MLP neurons of a small language model. Each row is named by its layer, matrix (gate and up: input weights) and neuron, and shows model dimensions 368-431. Each number is 128 + 24 x the weight over its row's rms, rounded and kept within 0 to 255. A neuron's up and down rows have the sign that makes its largest values positive.
After each neuron's rows, "fires after" lists the tokens most often just before its 100 highest values on Wikipedia text that the model never trained on.

L3.gate1424 [111 148 142 126 123 119 156 157  93 153 143 148  96 135 155 121 169 116 166 106 101 148 100 167 131 142 145 102 128 126  82 130 157  90  92 130 117 113 101 131 104 106 150 144 120 130 112 143 119 122 153 100 124 117 109 123 153 137 128 133 160 139  93 172]
L3.up1424 [109 101 155 113 173  83 121  97  83 141  99 120 142  73 139 134 127 117 148 133 120 133 146 165 133 121 121 146 157 169  95 130 119 134 117 138 128 108 125 127 129 161 132 103 126 116 130 142 103 117 157 174 156 136 138 119 115  93 133 118 163 104 128 154]
fires after: "0", "5", "8", "6", "3"

L6.gate896 [101 148  85 124 108 148 108 105 153  92 112 156 132 168 191 129 141 119  91 140 151 139  97 122 135 146  93 113  84 120 117  88 139 181  97 173 103 127 104 130 110 146 110 114 170 157 120 103 151 151 121 117 117 125 119 153 120 121 113 106 102 121 111 140]
L6.up896 [125 139 147 128 133 151 121 172 111 142 134 149 134 132 130 103 138 137 113 140 113 163 161 136 141  91 152 109 102  86 179 164 134 110 156 119 123 152 122 105 175 150 148 163 125 122 129 134 184 156 110 119 141 123 118 168 128 124 128 135 117 144  81 125]
fires after: "9", " the", " ", "0", " of", "1"

L3.gate990 [141 146 108  96 139 161  92 120  82 148  83 112 191 129 102 135 160 122 134 173 143 118 116 145 142 155 157 104  82 102 150 106 149 145 124 131 114  94 152 122 172 142 107 124 103 174 142 116  96 118 149 145  92 112  95 167  94 129 152  85 171 148 153 145]
L3.up990 [108 111 136 139 118 176  98 118 157 148 112 149 114 108 155  95 113 150 119 125 130 109 162 166 106 158 181 155 133 131 140 184 151 105  64 150  78 129 146 171 127 176  87 145 123 110 163 173 158 119  97 117 128 133 116 101 150 126 158  98 136 161 151 160]
fires after: "4", "6", "1", "5", "3", "8"

L6.gate418 [171 148 141 140  91  90 107 160  94 125 100 138  74  93 162 146 119  89 127  56 122 164 146 108 117 126 101 121 143 143 142 102 138 144 133 125 120 124 110 121 121 139 150  94 105 147 111 125 136 123 142 141  87 130 103 143 128 118 105 114 151 100 134 164]
L6.up418 [127 168 171 148 143 139 114  99  92  96 137 109  98  99 130 128 111 169 136 141  86 125 111 125 147 130 139  89 117 136 100 115 121 172 127 148 110 152 176 125 112 131 157 110 156  75  95 134 141 145 147 123 113 103 123 122 119  96 136 102  70 163  82 140]
fires after: " ", "1", "9", "0", "."

L7.gate219 [ 93 125 117 110 108 117 105 175 162 174 107 130 118  81 129 144 154 124 130 113 143 123 137  91 121  91 114 161 147 139  88 122 165  99 116 137 103  98 117 133 120 164 159 124 116 110 141 138 117  45 103 173 121 125 112 178 177 140 160 106  99 147 117 160]
L7.up219 [128 170 121 121 147 146 143 111 147 158 111 105 132 159 104 117 124  68 116 160 127 141 109 116 113 128 119 118 138 120 123 128 146 110 105 106 100 130 150 169 130 147 166 134 126 148 162  90 129 131 118 150 116 138 107  90 108 114 133 126  81  80 110 177]
fires after: "1", "0", "4", "2", "5", "3"

L3.gate618 [138 152 139 137 110 127 137 119 136  96 120 146 156 137 133 126 147 102 138 107 142  79 108 117 104  99 119 160 131 163 140 110 133 148  86 118 163 130 125 125 155 131 128  99  97  64 100 121 137 124 140  78 153 120 170 140 128 155 150 140 152 104 187 140]
L3.up618 [128  91 111 162 133 150 114 156 143 104 127 131 108  88 144  99 154 105 143 119 158  82 110 135 130 126 118  97 122 148 102 138 154 132 129 120 119 110 130 152 100 125 122 130 134 155 147 138 127 133 104  93 125 111 145 172 120 157 137 104 110  97 152 144]
fires after: "R", "1", "0", "″", "8", "4"

L6.gate1130 [137 130  82 119 100 136 106 151 142 114 108 113 116 150 113 128 132 161 147 126 139 131 106 155 149 156 130 126 162 141 152 122 154 122 119 128 120 133  84 117 134 153 138 113 162 114 114  72 127 131 110 105 120  92 135 142 133 104 108 158 149 136  91 145]
L6.up1130 [109 139 128 113 128 163 138 152 130 154 119  97 114 137 142 102 136 105 159 186 113 115 112 134 188 138 113 145 146 134 121 136  86 114 131 133 130 129 174 107 103 129 112 144 155 108 130 135 157 152 110 123 118 182 142 133 119 121 127 121 122 164 133 171]
fires after: "1", "9", "–", " the", " "

L3.gate135 [128 113  85 118 105 107 150 146 107 180 166 116 165 100 139 165 127 135 117 116  87 130 132 105 106  91 126 137 148 102 106 120 126 122 110  85 127 156  78 104 125 139 144  94 141 141 127 110  93 136 147 131 115 128 130 115  99 155 114 136 139 159 156 110]
L3.up135 [116 162 128 117  65 113 151 126 162 115 123 115 107 139 138 139 129  80  98 131 124 117 137 137  92 126 137 155 146 126 108 149 106 156 133 125 139 139 169 110 174 127 137 137 151 110 130 100 131 120 143 118 130 119 133 106 144 136 116 105 141 184 190 113]
fires after: "9", "7", "8", "6", "3", "5"

L6.gate577 [ 94  97 142 188 118  84 137 152 134 117 150 106  96 101 181 124 139 152 155 165  81 143 162  86 105 124 132 149 127 136 118 139 141 114 101 103 104 130 129 107 131 111 131 127 173  98  88 133 136  98 117 121 133 147 144  83 103 125 125 103 115  87 129  98]
L6.up577 [119 113 143 117 166 120 135 147 140 178  92 128 139  99  79 142 127 127  85 134 124 167 141 127  87 136 106 134 138 106 135 129 167 132 109 151 122 118 112 131  96 139 171 101 107 108 111 171 191  86 108 163 127 162 112 123 119  98 138 148 127  65 128 120]
fires after: "1", "2", "0", "8", "9"

L3.gate1380 [128 117 113 115 144 132 143 117 138 136 132 121 139 107 110  93 139 155 145 104 110  91 110 113 163 180 130  95 129 123 143 112 144 163 136 128 158 146 120 115  95 117 129 124 170 136 151 143 122 110 142  81 145  85 119 140 128 105 153 176 106  89 113 157]
L3.up1380 [131 125 136 134 133  88 160 185 138 166 105 163  95 101 148 164 134 144 147 117 158 134 183 150 125 112 140 149 160 121 122 119 154 133 148 182 138 132 118 115 135 100 151 133 100 151 118 102 118 155 190 110 145 139  93 157 145 154 125 154  93 149 125 106]
fires after: "\n"

L6.gate241 [106 191 104 110 154 136 151 102 151 127 142  76 115 157 148 113 146 143 146 126  90 204 138 100 148 110 126 137 122 125 121 114  89 141 126 149 141 142 105 123  80 133 126 124 135 117 134 143 128 143 151 120 135 136 147 158 106 120 141 144 139 141 168 184]
L6.up241 [148  92 121 119 108 145 153 142 134 139 149 119 106  98 173 133 106 142  97  99 150 146 114 115 119  79  92 137 131 123 131 136 112  94 142 144 135 165 133 157  90 104 103 112 154 130  98 118 147 178 160 147 150 120  94 184 136 102 114 178 125 132 133 107]
fires after: "2", "1", " ", "–"

L7.gate619 [148  78 135 118 154 152 144 101  67  79  96 117 117  68 177 123  86 148 168 137 127 126 194 120 158 128 138 100 122 190 172 135 109  77 126 121 119 106 138 139 133 114 145 146 123 138  97 136 111  77 121 143 127 108 153 106 164 127 146 133 125 146  66 104]
L7.up619 [133 120 108 146 154 131 113 114  86 104 111 122 118 105 138 126 109  84 122 156  95 121 149 128 111 101  88 114  98 144 152 152 117 149 160 128 104 131 111 136 119 148 116 186 100 150 114 109 166 139 149 153 167 117 108 136  99 138 170 154 138 123 114 116]
fires after: "2", "0", "9", "1", "8", "\n"

L7.gate507 [158 113 126 153 121 161 140 119 103  77  91 162 133 134 146 156 133 148 103 161  93 173 112 151 114  82 159  76 109 147 105 140 125 124 117 121 106 115 116 146 172 149  97  60 120  74 102 138 131 105 122 144 144 124 164 168  95 182 156 147 159 144 111  66]
L7.up507 [107 141  56 172 106 167  70 118  98  69 124 105 174 126 164 134  94 109 117 148 163 135 109 157 127 126 122 127  92 125  67 115 133 122 130  82 144 138 120 113 142 158  97 158 107  91 112 133 108 129 128 100 162 111  85 171 116 123 118 120 132  82 129 150]
fires after: "1", "2", "9", "0"

L6.gate327 [119 115 125 105  93 143 129 182 148  92 116 115 111 133  92 140 124 106 182 121 118  90 122 116 146 113 146 107  78 129 118 120 109 147 140 132 105 141  83 114 161 156 115  98  94 119 138 104 168  99 132 133  95 109 177 106 124 150 143 141 141 118 162 140]
L6.up327 [104 194 129 132  48 102 116  87  96  92 110 157 131 112 164 194 153 138 150 126 120 123 145 107  93 150 145 107 128 196 123  58  99 120 118 141 159 126 129 144 153 139 116 116 129 116 113 150 116 138 124 133 185 131 120  96 105 126 110 130 158 100 136 117]
fires after: "\n"

L3.gate1024 [129 132 139 115 130 112 156 122 174 107 145 120 154 126  85 170 112 124 149 115 157 164 117 130 115 111 113 118 139 114 134 123 144 109 154 157 154 141 121 109 150 112 146 140 151  87 121 139 113 101 151 106 113  99 101 115 178 143 114 132 157 142 123 152]
L3.up1024 [166 135 104 153 173  80 139  99  86 102 145 119 130 183 109 127 104 133 144  95 146 139 145 174  98 144 113  94 139 147 151 120 111 164 110 130 121 100 135 152 118 127 129 142  98 112  81 166 155 126 159 148 106 106 107 145 116 144 146 145 177 169 168 154]
fires after: " ", " born", " |", "1", ",", " Pts"

L7.gate799 [114 101 156 145 107 137 125 137 153 112 129  94 109  79 130 169 159 127 102 108 118 110 157 146 148  98 106 156 180 111 102  84 148 111 113 175 118 193 138  98 110 128  75 129 165 163 155 133 120 108  83 124  95  93 108 139 130 173 120 128 162  82 133 110]
L7.up799 [118 148  87 139 129 121 117 149 136 109 141  75 111  86 108 127 168 160 110 109 164 131 139 158 123 152 141 124 112 140 129 148 155 113 149 120  93  88 143 153 101 137 177 133 124 119  90 147 123 131 125 112 128 144 149 122 148 159 156 121 170 137 113 172]
fires after: "0", "1", "4", "3", "2", "7"

L3.gate1030 [125 145 146 135 114 128 136 164 107 121 150 173 135 143 117 138 153 176 113 175  82 173 165  69 116 141 108 182 116  70 127 118 152 122 134 115 166 160 113 140 115 124 137 131 117  83 109 118 121 100 104  88 143 156 103  94 122 131 141  91 154 125 129 183]
L3.up1030 [117 104  91 126 135 118  95 149 142 108  97  90 132 126 107 122 136 111  94 141  89 146 138 119 156 119  49 144 133 114 124 153 137 129 137 141 138  48 145  73  86 160 149 121 126 115 130 102  90 111 104 149 126 147 118 107 130 131 172 102 110 122 173 120]
fires after: " ", "0"

L3.gate1137 [135 136 113 173 115 158 134 142 141 163 115 108 129 129 125 138  87 168 146 136 125  90 117 133 137 165  75 154 145 123 102 123 171 129 147 145 108 145 152 125 159  99 135 158 169 108 108  95 108 153 146  88 129 127 161 149 138  91 117 103 132 122 134 110]
L3.up1137 [137 119 144 164 107  77  94 143 148 124 147  71  93 142 107 151 118 108 119 143 146 135 135  64 107 147 128 110 123 127  94 121 146  94 137 125 101  85 129 146 105 119 170 108 129 157 151 101 182 139 139 124  89 153 150 127 143 119 176 154 134 139 134 140]
fires after: ".", "9", "4", ",", "7", "8"

L3.gate888 [132  91 138 124  97 146 111 129 107 149 152 136 142 158 131 148 156 119 112 127 121 112 160 125 167 122 169 121  81 123 136 162 165 127 128 124 106 113 137 148  86 120 107 128  70 165 151  96 164 143 114 131  88 112 119 154 150 107 130 132 159 110 128 133]
L3.up888 [126 135 119 121 142 158  91 122  69 125  96 152 138 116 156 105 110 149 126 129  96 146 139 125 132 164 146 129 110 119 132 119  77 125 125  76 105 111 117 169 124  96  94 152 129 101 120 151 107 171 119 115 145  94 138 114 132 124 133 140 140 112 116 152]
fires after: "3", "7", "5", "%", "8"

L3.gate540 [161 114  89 119 126 137 136 138 123 121 117 146 168 144 103 126 147  91  92 127 129 173  75 141 148 165 148 123 126 112 140 135 122 137 171  88 125  98 125 128 108 112 129 100 169 142 155 101 158  84 181 122 145 125 124 110 147 125 118  99 128 139 111 136]
L3.up540 [121 101 170 136 149 112 142 145 121 114 127 105 147 102 130 110 112  96 125 103 119 131 135 116 164 154 146 140 130 155 127 101  97 114 136 126 141 154 153 157 131 110  93 103 136  95 175 154 137 121 126 134 153 154 111 144 102  79 106 136 128 131 102 118]
fires after: "\n", " U", " M", " C", " Nic"

L3.gate205 [ 78 159 113 116 113 111 126 129  96  80 126 109 110  92 130 126 135  73  98  74  91  86 128 127 102 127  98 128 151 146 148 104 143 199  98 123 150 107 116  80 103 113 113 106 167 133 124 110 144 144 125  66 105  66 105 139 109  93 148 156 102 127 140 150]
L3.up205 [142 178 107 110 113 125 140  95 145 176 121 131 168 157 140 141 114 153 167 113 105 115 124 108 169 121  90 178 115 123 140 164  92 119 132 149 141 118 154 118 153 121 108 115  77 164  77  96 102 162 133 156 150 192 121 145 168 121 166 109  76 113 117 124]
fires after: "\n"

L3.gate122 [115 150 155 153 168 120 123 111 143 156 101 103 112 139 165 111 106 172 118 137 105 126 206 155 105 140 120 130  89 113  99  92 150 102 110 157 106 136 124 132 152 133 178 122 116 137 139 142 137 122 149 123 163 142 149 154 125 130 162 172 123  99 108 124]
L3.up122 [156 122 138 126 157 111 109 153 103 122 126 138 117 165 155 116 125  81 151  92 118  87 135 125 114 130 143 107 127 149 115 176 112 154 128 190  46 154 127 124 119 125 137 134 127 182 101 144 127 122 105 117 152 103 118  79 140 152  95 144  92 127 150 110]
fires after: "2", "0", "5"

L3.gate587 [136 126 171 167 144 136  93 109 117  96 141 133 105  95 154 131  93 129 107 102  99 129 133 114 115 136 123 122  93  89 140 143 123 100 153 134 109 118 131 128 169 122  86  73 119  96 120 154 158 146 147  92 119 122 117 124 104 146 129 115 110 107 131 111]
L3.up587 [111 115 102 130 162 146 116 123 125 112  78 166 117 158 158  75 101 103  89 114  93 167 130  99 107 119 135 136 177 143 154 129 120 149 119 159 104 136 125 146 166 172 163 142 119 148 146 137 146 125 150 114 168 121  98 112 130 126 114 122 139 151 128 152]
fires after: "9", "1", ".", "0"

L3.gate760 [126 137  66 110  84 100 171 129  85 105  91 142 175 159 117 142 149 140  95 101 157 136 127 133 109 120  92 186 162 122  98 143 135 123  78 121 117 138 120  93 174 112 205 132 131 174 167  97 125 149 141 141 117 130 134 182 178 169  99 119 130 148 125 163]
L3.up760 [121 148 163 115 138 122 139 115 107 174 157 130 138 112 134 101  94 145 133 139 155 144 149 131 189 108 139 130 128 138  95 110 103 117 136 144 120 102 158 134  76 140 173 116 120 125 135 130 143 139 148 170 104 120 112 113  70 119 129 186 145 144 158 135]
fires after: "0", "9", "1", "3", "6", "7"

L3.gate160 [109 114 134 141 170 159 154 103 142 107 130  98 145 126 129 146 120 148 113 118 143 109 116 129 107 118 105 146 102  84 196 152 134 109 116 149  90 136 106 146 184 113  81 140 149 135  66 111 148 145 129 129 181 112 112 143 110 113 135  97 119 103 149 104]
L3.up160 [124 134 137  97 130 158 137 163  96 168 144 115 124 165 105 144 118 104 130 137 134 139 140 120 111 153 168 129 165 129 131 136 103 129 138 131  87 113 123 131  95  81 142  70 112 117 132 148 167 119 121 122 127 180  84 112 111 104 127 112 135 147 100 147]
fires after: "4", "3", "8", "7", "6", "5"

L3.gate749 [ 72 102 140 143 160  83 136  86 146 114 138 101 128 165 127 127 164 109 145 139  99  78 164 137 138  99  82 140  91 133 101 137 157 127 131 161 130 136 123 109 113 143 143 135 131  81 144 111 125 158 151 112 143 181 101 144 108 138 128 156  87 107 152 116]
L3.up749 [110 146 129 150 156 108 123 151 145 136 118 158 115 134 156  94 130  95 118 145 159 103 149 127 164 140  98  72  80 161 125 139 121 122 175  77 139 120 139 114 124 164 134 128 153  73 141 111 130 124 160 102  84 168 153 130 142 127 145 121 127 125 169 151]
fires after: "'", " for"

L7.gate1257 [125  68 113 120 176 134 120 132 102 159 148  67 124 155 152 132 110 150 140 124 172 145 142  84 125  92 125  89 107  77 128 193 125 162 135 130 130 133 136 123 112 174 134 145 126 151 159 123 121 126 133 123 121 131 165 150 140 141 130 123 154 100 126 164]
L7.up1257 [167 109 101 174 149 105 154 141 122 114 123 133 158 130 103 121 101 107 160 102 134 122 163 137  94 110 107 137 111 145 105 146 127  96 109 154 155 122 119 142 118 130 104 107 142 126 117 164  91 118 155 129 132 109 132 114 120  90 166 128 104 117 164 113]
fires after: "2", "9", " ", "0", ","

L3.gate301 [106  96 128 123 135  90 131 147 177 129 117 131 130 149 147  93 152  78 134 114  77  86 138 127 124 118 108 107 168 118 135 143 150 153 132 116 143 112 177 130 127 158 122 112 167  94 169 147 150 136 127 111 101 167 125 141 106 103 132 150 148 111 150 127]
L3.up301 [133 159 152 152 135 123 112 127 136 154 137 181 103 195  82 116 154 132 117 110 124  98 127 170 126 123 134 105 141 126 160 166 142 123 105 147 117 139 106 126 118 158 129 124 122 111 157 143 139 124 143 185 113 148 166  92 152 168 108 176 102 129 120 131]
fires after: "'", " in", " at", " from", " for", " of"

L3.gate945 [117  82 173 145 118 112 109 121  85  91 129 110 139 120 100 147 124 127 115 136 110  76 130 140  85 133  65 136 109 131 122 151 135 134  84 139  99  93 157 104 128 134 105 143 110  99  84 104 177  77 107 102 125  93 139 129 121  80 110 149 186 118 172  91]
L3.up945 [114 101 122 110 119 119  95 140 133 134 183 104  96 108  99 104 142 157 124 135 106 153 141 131 166 182 146 136 130 137 141 109 130 150 141 139 121 147 145 127 108 152  74 155 126 124 114 117 140 157 117 134 144 159 116 133 141 136 146 114 117 107 143 172]
fires after: "2", "1", "3", "7", "8"

L6.gate977 [143 123 137 168 133 154 113 117  90 119 105 113 100  93 141 152 130 161 132 101 119 175 152 103 134 127 153  95 118 147 108 164 171 142 120 120 124 141 123  97 123 127 148  96 160 109 111 133 152 131 155 118 129 126 118 116 163  97 124 155 119 139 148 139]
L6.up977 [127 104  72 100 137 131 110  95  92 138 115 163 147 151 134  98 141 153 123 167 164 136 139 152 138 171 155 165 129  70 109 112 104 117 102 156 109 153 124 137 127 111 144 112 145 119 159 116 120  76 114 196 101 121 202 143  95 124 102 130 141 123 175 160]
fires after: " ", "1", ".", "4", "2", "5"

L6.gate1166 [114  86 166 143 109 109 155 145 109  91 157 103 109 172 102 164 123 123 157 150 172 195 130 134 115 139  96 152 103 102 149 177 139 141  86 179 109 103 137  88 147 159 134  99 129  67 129 162 130 171 129 156 142 143 120 139 132 197 121 109 105 157 124 112]
L6.up1166 [108 159 108 142 127 182 136 117 125 131 142 145 126 126 115 110 105 134 138 116 120 150 124 109 130  82  89 107 132 102 111 129 107 154 152 100 158 162 176 163 138 145 136 144 137 156 141 117 152 112 158 150 120 154 133 167 104 103 147 119 154  94 122 134]
fires after: "9", "0", " –", "5"

L3.gate924 [142 148 152 172  94 154 112 176 133 141  98 149 133 138 149 111 151 130 139 152 128 137  93  96 135 130 163 146 118  98 173 141  98 120  97 135 113  95  97 140 141  90 121 133 179 129 109 136 118 131 115  91 118 150 129 167 131 134 117 151 116 175  81 134]
L3.up924 [146 112 146 161  89  97 129 109 137  88  74 139 132 151 113 122  81 131  79 154 188 134  86 145 170 157 132 120 114 148 115 108 124 116  80 152 183 101  80 141  88 108 105 124 184 131 128 120 127 148 102 144 138 144 129 132  81 154  74 130 173 117 134 120]
fires after: " ", "–", " used"

L3.gate1509 [ 59 154 149 112 107 154 124 152 111  87 129  78 120 114 106 129 118 111 164 157  81  82 102 112  79 146 149 175 122 127 131  98 107 129 138 144 147 127 108 149 141 143  99 117 151 102 138  92 116 134 128 138  83 122 135  95 117 121 105 170 114 125 107 119]
L3.up1509 [144 138  95 137 148  99 126 132 108 145 140 134 118 119 111  97  91 128 123 136 133 137  58 125 157 154  96 151 134 129 142 104 108 150 132 119 170 145 127 147 129 130 108 142 111 114  94 104 115  83 132 127 137 138 153 143 107 131 106 120 178 118 146 128]
fires after: " ", "\n", " ("

L3.gate831 [ 99 150 107  78 147 140 157  82 107 125 109 101 126 101 132 106 118 148  89 165 110 135 143 115  75 168  87 141 141 134 129 163 123 122 106 166 150 154 155  90 128 113 146 134 119 124 116 166 161 104 134 135 120  85 141 153  97 123  99 147  77 117 133 133]
L3.up831 [160 114 162 125 107 117 139 146 115 142 156 110 153 162  87  95 102 151 135 178  98  99 152 110 129 174 121  92 136 127 127  99 121 130 133 145 108 120 141 145 122 129 156  97 169 137  93  95  91 128 134  95 119  96 119 114 128 124 105 125  90 133  96 124]
fires after: "4", " (", "6", "5", "8", ","

L6.gate1217 [134 119 144 162 112 165 123 140 170 122 109 138 137 114 159 102 105 129 152 147 107 133  82 117 117 129 104 139  81 124 121 130 119 125 130 116 125 110 178 125 113 155 147 138 152 147 121 119 102 152 130 174 160 166 151 127 127 128 119 120 120 143 100 136]
L6.up1217 [134 124 116 144 164 104  97 108 104 128 133 155 125  90  96 123 115 150 174 120 109 134 144 147 117 151 131 123 176 124 106  99 129 174 152 109 124 139 109 141 147 141 127 146 115 154 140 112 149 107 125 153 100 117 101 134 126  96  84 195 128 126 179  98]
fires after: "3", "1", "4", "7", "2", "5"

L6.gate606 [118 164  94 144 141 157  81 131 125 101 102  80 138 149 146 153 110  83 132 163 112 155 161 158 134 131  90 139 105 100 109 142  99 124 128 133 117 165 105 118 157 173 144 132 135 110 154 161 131 131 110 111 145 126 139 133 143  96 167 114 158 125 100 109]
L6.up606 [116 103  88 126 159 159 143 125 129  97  82 125 158 153 124 126 115 148 124 184  64 119 103 144 148 136 142 131 134 150 152 107 144 130 133 126 104 128 142 117 109 151 138  79 170 106  61 149 140 147  95  77 118 111 140 127 113 159 128 151 137 152 167 109]
fires after: "9", "0", "1", "8"

L3.gate473 [126 136 160 102 119 125 136 105 133 113 135 163 131 152 117  89 158 147 104 130 158 112 121 147 149 181 135 155 133 142  81 113 145 110 159 170  81 162 124 106 125 141 151 141 151 156 118 140 163 140 120  84 140 127 128  99 128  93 101 175 104 166 114 115]
L3.up473 [136 145 134 150 141 130 113 153 120 127 114 127 111 131 123 148 103 137 125 140 140 129  93 116 134 166 116 114 180 127  91 124 130 184 132 133 122  77 181 123 119 117  79 101 132 109 118  94 155 110 101 101 121 142 161 134 134 118 123 155 204 117 149 137]
fires after: "7", "8", "1", "0", " ", "6"

L7.gate19 [155 138 110 167  84 116 151 119  96 102  98 140 131 110 142 140  91 124 142 147 163 141 145  90 132 105 110  90 132 129 153 179 102 164  92 123 155  55 149 126 149 168  95 106 128 100 117 122 127 141 128 104 193 100 130 131 123  98 135 128 140 153  78 115]
L7.up19 [147 122 110 175 110 127 133 162 147 144 139 179 129 145 103 117 119 122 145 144 154 107 155  97 131 114 166 116 143 112  92 157 149 147 156 163 136 143 144 130 108 162 135 142 152 155 156 129 195 140 106  90 114 123 114 139 134 152 171 143 137 112 104  74]
fires after: "1", "9", "0", "5", "N", "4"

L3.gate816 [137 144 158 127 123 137 119 118 147 100 158 124 128 151 131 132 124 123 119 135 133 132 152 117 116 123 137 139 112 167 115 128 168 101  85 120 119 171 119  83 140 155 111 151 124 116 116 138 136 144  99  87  77 124 107 141 126 102 158 187 113 126 115 101]
L3.up816 [143 139 116  90 152 103 165 156 130  90 133 175 102 144  99 117 146 132 143 152 159 117 120  96 132 176 119 103  86 129 154 134 166 113 130 163 130 138 121 170 170 129 129 113 140  91 121  96 102 132 113 123 134 114  98 148  88 136  76 165 134 165 147  86]
fires after: " ", "1", ",", "(", "_{", " ("

L3.gate1040 [133 115 148 124 143 142  95 138 205 119 105 140 154 137 130 128 131 147 138 135  95 129 116 108 140 140  69 125 138 148 118 147 125  92 143 156 165 157 110 107 136 137 124 183 140  86 120 149 156 121 123 135 108 115 125  96 138  89 133 144 130 118 197 195]
L3.up1040 [135 114 198 146 128 132 144  91 126 102 118 113 115 108 105  65 109 128 115 152 115 134  96 119 114 121 114 130 129 102 146 125 123 154 119 144 108 100 144 125  98 163 153  98 122 166  80 147 139  76 118 126 141 180 142 116 139 107 138 116 116 139 111 158]
fires after: "9", "8", "5"

L3.gate1426 [ 97 123 164 155 109 102 164 111 115 143 143 148 130 104 111 125 118 115 148 111 108  90 143 107 106 117 140 100 109 121 116 166 147 150 129 122  94  91  87 154 159 134 127 105  91 155 129  92 112  98 150 120 109 136 119 125 164 125 149 148  95 149 122 146]
L3.up1426 [108 104 127 132 101 118 110 138 124 114  97 109 105 119 149 116 167  87 135  92 129 121 120 145 121 136 117 127  97 121 122  84 129  73 114 150 140 151 119 131 136 188 146 139 129 133 144 142 109 153 177 104 123 131  91 146 132 121 144 124 125  82 156 137]
fires after: "\n"

L6.gate1060 [193 156 159 144 109 185 113 134 138 133 113 144 148 162 119 140 123 146 127 177  80 112 142 128 139 156 106 188  99 122 109 121 154  87 100 155 165 141 136  87 150 136 131 135 105  70 121 142 188 133 142 121  85 132 163 134 136  97 121 132 116 116 162 112]
L6.up1060 [124  89 116  67 137 125 154 119 114 132 119 137 150 137 103 141 144  80 146 138 120 119 106 128 143 132 119 132 105 108 141 136 121 124 102 113 122  71 172 184  87 130 134 102 138 125 147 113 144 155 136  92 116 106 148 147 136 178 171 116  90 118 140 106]
fires after: "9", "0", "1", "P", "3", " "

L3.gate659 [126 116 124 119 123 125 112 131 177 134 140 102 126 141 118 182 151 160 134  77 114  95 106 157 100 163 135 158  91 150 149 126 137 129 129 106 121 176 126 145 166  85 111 110 131 134 153 106 103 106 118 125 121 117 117 166 100 136 105 119 114 165 127 104]
L3.up659 [125 147 148 139  91  99 157 116 154 168 111 120 129 147 119 151 135 130 134 133 116  88 170 136 140 110 141 129 174 100 119  94  97 100  92  95 135 137 142 159  94 151 111 116 143 127 102 136 104 111 114  96 129 123 105 117 149 164 141 158 158 113 126 132]
fires after: "\n", "8", ",", "9", "6"

L7.gate606 [143  91 140 144 124 171  96 103 116  88 113 181 138  94 146 112  99 121 126 152 170 144 151 114 132 142 114  88 131 150 155 134 134 161 102 126  69 144 144 136 105 162 157 103 142 121 125 118 163 121  93 169 141 118 132 158 155 102  58 166 157 147 103 160]
L7.up606 [107 102 149 150 129 156  71 134 109  93 156 142 155 117 141  94 118 147 107 180 110 105 151 132 106 155 127 173 148 119 185 104 166 149 160 120  84 160 124 135 115 128 143 130 143 174 104 107 136 127 137 158 116 148  95 147 103 101 133 123 106 195 145 112]
fires after: " ", "1", ".", "2"

L6.gate1470 [137 154 127 101 123 131 114 140  98 118 116 131 135 121  88 127 106 153  94 175 139 152 143  92 143  87  89 145  99 115 160 110 144 115 131 160 132  82  89 149 157 115  74  80  95 127 122  49 159 161 119 133  85 153 166  87 170 146 170 124 109 145 137  99]
L6.up1470 [116 143 115 109 116 110  95 113 118 128 105 156  86 122 177 107  74  93 102 118 133 144 157 149 114 121  82 142 147  90 133 126 121  87  92 146 174 154 107 141  79 141 128 116 135  76 140 102  97 123 124 113 119 165 152 122 104 164 132 127 136 113 118 107]
fires after: "-", "|", " and", " ", "–", " to"